Part of a small language model's weights.
Architecture: LayerNorm before each block, biases, ALiBi.
MLP neurons of a small language model. Each row is named by its layer, matrix (up: input weights; down: output weights) and neuron, and shows model dimensions 64-159. Each number is 500 + 25 x the weight over its row's rms, rounded and kept within 0 to 999. Numbers have three digits each.
After each neuron's rows, "fires before" lists the tokens most often just after its 100 highest values on Wikipedia text that the model never trained on. A number after a token or word is its count.

L2.up13:509482489523496521459509540540514498472500487525508513466474483565528495507505492494436465515477508526501516463521498500498516496548485481539505477440485476474489463484461498478469503509460534440517490465484492479479488474536504519524510500490539485479482490521493505530553530523497520491
L2.down13:524562530461500525506483473491473527503503486512533478503505493486509454476501521507481533490529463496546515495512496471490500513500489527510503536473483532533480469497458508466458521509538494517511520519538471504498505497456528517533535466498516491555484535507502473499502467507451510491
fires before: " " 30, " |" 22

L6.up228:521471492532523504458538530462522501523526494501508485513485518495495509445468471496545499513507506459503511497506513483534515500488502516486513491515483512504493517474500523490502504482475488496501543472489466452480494527497524497536501523484485509455493520537528484479466556512574514523
L6.down228:471521512494521464514534469511487448489516522477488485510501527510536456431506536486504499502505515542476478511522473516468513514495543512501456519475537507463529533516524514492509449515468534517499552542485524493505475453505550476477490539478499494487501487496456498510471458498516478512
fires before: " " 95

L6.up31:501491463466502535501476487487500456491483494529505496491498521483491535539452490494495483455455478528434518505449486477498513531503507493511536528511501515477515504498540510492450522480531517534512485494570522441489536491499521460511497513523530489508538512504442489472481495514457490530
L6.down31:486525505542506517518482497463502510495459519459474467458479443498532463543475499495541496502485505501483552517476523514516526506502469526482466500484492504472554496530530502478530476525521521523484519494464490513482492548476503495497463478498481503519488498479508557503539515507529449471
fires before: "9" 14, "4" 9, "7" 9, "8" 9, "3" 7, "6" 6

L2.up491:483496479512489504507507478518475532501527488514451510461515524465483462478483481512492468534519525476506454490486491584508557493523509543523496503458464513481480500549471509521496501484516457483491466469497490497508514471498493497470465550469522483477534497494496508528513516504504539499
L2.down491:501489497491509511466494484527490534543439507506482465514515542463486511530504492470520534526506486514520486462504487506475480526531467495475450499446477476505467511492514528514547526456475509514517490444517453519505508524537508482516487525511499451544519516498520478503497534456485520480
fires before: " G" 16, " |" 12, " P" 11, " L" 10, " W" 9, " D" 6

L6.up465:526481498499503520484524507511499498492448464508507526464511484492449509517489497517538520522520528516485480518479515484524474493481517508481486529487491520523529530527536527484513500526486491539525528505484497494435495509535476472503419500447532478537504537523483512506485465526481493488
L6.down465:470468454504521484461496488479508467503508518489510494512480508537507512540443501516528445533536502499497469489449489489474481495461531557515495472541471467480459514487508515528511488469484477481495466526539494495468474496478475471543470548514527475507468549484513510517493498515512515534
fires before: " " 87

L6.up336:523501503511499543479473476503519525491480482530484446491494526495513472499535516536462464461518531450538494489502508492514493472515504538476464516480511538488528516535477524445466489476510530500485502474494478475525490537507504521519481465486521501459504507515535507535470538467508515496
L6.down336:448530543475456499532495546522493493553497494519444502527476503526519497489499478532533513519512509537474552490538491508480434497489524506499510537502494521466440526474527521529488505520500528503531512492448522501450462483490497466483493476488534495540511535526512497492481515516480500479
fires before: ".\n\n" 17, "," 16, "." 12, " in" 12, " of" 5, " with" 4

L2.up274:479532495523473504504527490489520529491501492480571526479535481502481509475497453488528508542558466492510505481498503523440523481489489479498464510498469469514562504478530538469492534463502469497500452524473460476503490523518500510494525484509473509502506545510518561520513504506521471501
L2.down274:503500463486517520486534528493539483515558526498469474530504525515486496524499465510514466485465522453515479520498480459531462504466467540490516543490527532533492465461500488504467456503503479516565483470485497532458487505519468483504495495505498578480515556521525529525497496505485499483
fires before: " " 34, " |" 23

L6.up137:493526482505545519515522517478593498515479484524508509556550500520552476511479504473501500505472496459495449502465471489499474536506527480471507507487453489466486464515501551478501484520465477505534484503489506461511530479495524453482502505502530517509472521535514502471457476465508494527
L6.down137:503534503497486479489460451530505495479511492465500540483456559501490511451501511470533475509540509484521519484503452531535485526484527508539526496514470503507484493476533491527495543547468522533520487501489490520509503528510517477513486526532535474472487488475506503495492457521526464461
fires before: "2" 19, "1" 15, "3" 12, "–" 9, "0" 4

L6.up37:453484501531528522497514505464516517502483464522491454467474551515512493512491530520508487481497522525521488516474498495548486470472515489485488514510496491502523541538532515471552525470472516485510477511521521497547477504457465520495512476471522473503460511515512463473445540500508522503
L6.down37:495556489513508521437425485511532495483555479498515464539480535535529487491498468506529483483545509524511530523493497530491500473473490486480482490458516479496480513502524500503470475519499498514511494514504511534510480515461477453440504468510518506491488544501491467464554467510519546550
fires before: " by" 33, " in" 15, " for" 8, " to" 7, " with" 5, " as" 5

L6.up629:514512511523551539506509469491512502491493516523516481488500475480516507528498508534441465446511426520504456502496519492518492532512479535483505500448457542478497525493508523499523518524529498544478501504495510521503496476476508498529539496470483482539497523463526554513475472509523419470
L6.down629:527482475552533512533501527484497518513543479508481478515508492526537517486494478557547493481524480488509529494470499523477455500510514476469474494485488504554475493512510521487485492523477513458497508490476512545524516505529503481502448464500508485488483529513464519535497519493495526471
fires before: "," 31, "3" 8, "8" 6, "5" 5, "6" 5, "4" 4

L6.up511:459475511507543484503504472500523513481519482456462490512491506517475532502511525524530473493446503487460424493563488461521529483527465466528484446494490450508493460477459485530507501542501519490493515481448517515480480472518506531489512541502515499495550506542510483496537502507490541530
L6.down511:521516486487497486477457496524515461476542496459449501540485529514543503434539533468478495477498551502431503493544507497525437467429467487501487480470486496478511527498495504543514505487473497458505509502543502480506527517507533492484468511509521501511518479490511521435489487533528492508
fires before: " " 47, "ing" 5

L2.up304:482477549479477490477534477510536493442539524493528507483487563499471486535521494512476540449545476533499489522517483485540474481504489510460487506522488518481505481432441510470451490538491527510513503513509523475456485477493505490480507483480510513487526501505529526444495450453516533504
L2.down304:496518508532555538482491528468474491496512494543499524533510520513462490468500535486498492510519509506520505506512501514430542505500503447459490482516487458489482521467528575483507481517536495509517520451482461561512501504509475492488532513500500520532533520502459492483527459510496534517
fires before: " " 32, " |" 22, "1" 11, " |\n" 8, "2" 6

L2.up145:486502520487455463498477488495554513491484516525495546474519522478505496504502536510494504475475506500511478499457524507487454430481519503495471485508495496547504507492494540516404533484499478488486512452506513481509535487496530483448483548472493466528533489468496518471475506479558507506
L2.down145:535488507502499524512503491475504494485509504541488464474488535537470490500508467518505498493507497506506496530585483520497479531486518509472502501494491487497500537553524503470509479507544466510526461491498496502508480543528476495482523475528473492464542508453508476499534526502480490518
fires before: " " 39, " W" 9, " |" 9, " Team" 7, " Q" 4, " |\n" 4

L6.up185:480551519489478522493496473504503546509498445474467515508530548517510496532480475515466466460479491524488476528487474499534504519462525468490500515478491501494509507477543495488528502436465519482477527511492553539512514503477503514451541504509500520494491540517512478485482530494502512504
L6.down185:488505525468496534478466525486538461510517485475511476509521526501511548534531511500477507487548543494511510520463489526457476521542525491484493517497476510502510501522491504488455474478450502510511477527471487472520532474540510535486455448526466458523465503525506495504541535483515501504
fires before: " as" 28, " to" 14, " by" 9, " with" 6, "," 5, " in" 5

L2.up472:470484509452557520484492501490497484480471526523519506532471530513506506479509515538485567460481498496496518513567483534460533509526487485509491525472441490494502456471493509501510495491507474520528518522502492513463553512496516502502487485541517538471467491503498505483505463464501493490
L2.down472:496439498489497497478529519487507473512511511512500512525530498531494488516516469503544532508505477567522500540509491521521542505462482493508471526490493475457486471526530474497514498502466482507495517506511525475508488506472488525498459460486462495464486505484479521464498466492474504438
fires before: "==" 21, "The" 13, "In" 8, "===" 8, "M" 6, "B" 5

L2.up305:492501497494503498486500516492495488514537513521564489532530506530504560511451526453527487509471469489495458513505465539492508501559504456546515495508493495558533525486485513478498470581499465478506492454512527507487467472517508533506491502506480485531509475465493449504487505479476471466
L2.down305:519493516513466477507505465541506496499476477507477484490462507514466496529530557505474478520472488471480479529470507476509519496507527500494529530499480515484521497526485489492505494427509546485491520532520532439490444524526508532502478478541503539458484494535484510500470497511526507488
fires before: " |" 40, ";" 17, " the" 5, " |\n" 5

L6.up589:519499507507503512506540486472502505496538455499478527505497498481514508507482493495507494492523518513480523487453496458526501463519534484470495519513491478514503525473521515470529480510544531498475500463504488468498536514460523516479490467500575500516476489435504469453499486472487494500
L6.down589:513480475508490536508498474470475488530510475502519493498485448498536542488507461497464427487509513474496525494491526552491480449485503490483508521518523494473505512491494523503484480488458480486520531504480530493501494513518529489466460449509502476516495503458495517478492465517519535547
fires before: "5" 19, "6" 11, "4" 9, "9" 7, "8" 6

L2.up314:540507542507523467475472487485502491485476448538478495522523495519455505510485486498511487535506502447444494510497440489506483536519491483509536484459478506503538532489510510516511553485494493529527520473518548489479554543471498513502532472495507486490529510512469481484501481469510480496
L2.down314:505511511512483501492552515501516520504491507492439532475512501528442468518533510510497496485519524473471523468476499520485499494482451489497523498481497465483497532509484498521514498489491514525492530512492460485478509505496524506505517503500530526453491513488474524529483507540542532530
fires before: " |" 33, ":" 7, " (" 6, " for" 4

L6.up449:531475501487455526543447511519577493498482490478520509503515519512450522497530489478520480511496475533510519486469501525465507504549504502510455526505509485563501495478500504499508495538499493479509512480488475457503504478509495503554491496480482494510505472510433508452524499456527501479
L6.down449:490494496537516494528486469525535534518509519517471476457458508522564487474507471515493517471492485514516540501518462509540504512472488470537504503484471500514510511468488505462495446477464487489500537481480527489501497541502496502526482516480443500489469504490568502486491473503509503477
fires before: "3" 16, "0" 14, "9" 12, "1" 10, "5" 9, "7" 9

L6.up506:510490462528491520479586496489530534467542481452523536527498456473505504503504527514513520507458491484485485523485505504516505478525522526522510477444423526525550468482466508499523527490491505480520510464539498503454486466537517493535493495481467478505541508535512501503536436492505501461
L6.down506:570471504499495501503456504499494508512521509507543505517480478527522549477504487530514483541515542523540487514522478497500459521488460478494468549529526505527473498489526499500492473482481482496530514496466528497475488481527490496437458505504535514464499492486502495518476466520521457485
fires before: " " 74, " +" 8, " −" 6

L6.up418:506526514494502509520514489510516505543473455441482470496521518464507512496499444522521533495500544486512506481519500488487475444486515515518535500488471506513487515482512515450478468498517495464476525517527521461536509454481438510511533478495505526494494515466519536541467514461483518543
L6.down418:490491512499509522456478464447519472495521470460511494450478526538484495485513536526486477509485470461497516529519507500495475517500480520502457479487481489482553533502485503498553485551519462545466495497527494519482500526562555496505479471520501487496519491511460464443488534518465530465
fires before: " |" 39, " |\n" 7, "ld" 5

L2.up440:511480484514466456525506517469488467498495508478500507523525556505541506522462527526502525514486561527504477520495491462466517554525527470501497522522482511516494502506448520502481487490513554521510469460532526540451506491528492483524536473455502533499504521488487486534466521492500533534
L2.down440:552487463485488485496462472495520513528519504510465504464494533546507484568491491472470489512425497534536512540486511473514530523519480499476518502497501472506506469515517497550517540469493531514514506494473510519489488470531484482456505511508489448482514495486516545494510518505520500516
fires before: "==" 29, "The" 13, "In" 10, "T" 4

L6.up105:494510469458506484491533497518514464491495523535505482518530479485507531532508518530483495500489482513544490550516509515525445518483525544520479497504473441504542479466506527496513480484490486489486522490518457501519504474493481482491449474559468504505534479479528527499505497538510505460
L6.down105:528511508455485543478516505483495528504514490532482544494509479500488521502527481474467513508506467500492486489519502507528491534465515533496544481501480437450532497517464481478547478502504510484469480479472519473483525490493395478543486513471525516464489512504521485484536526501568485476
fires before: "===" 20, "The" 9, "-" 9, "==" 9, "|" 7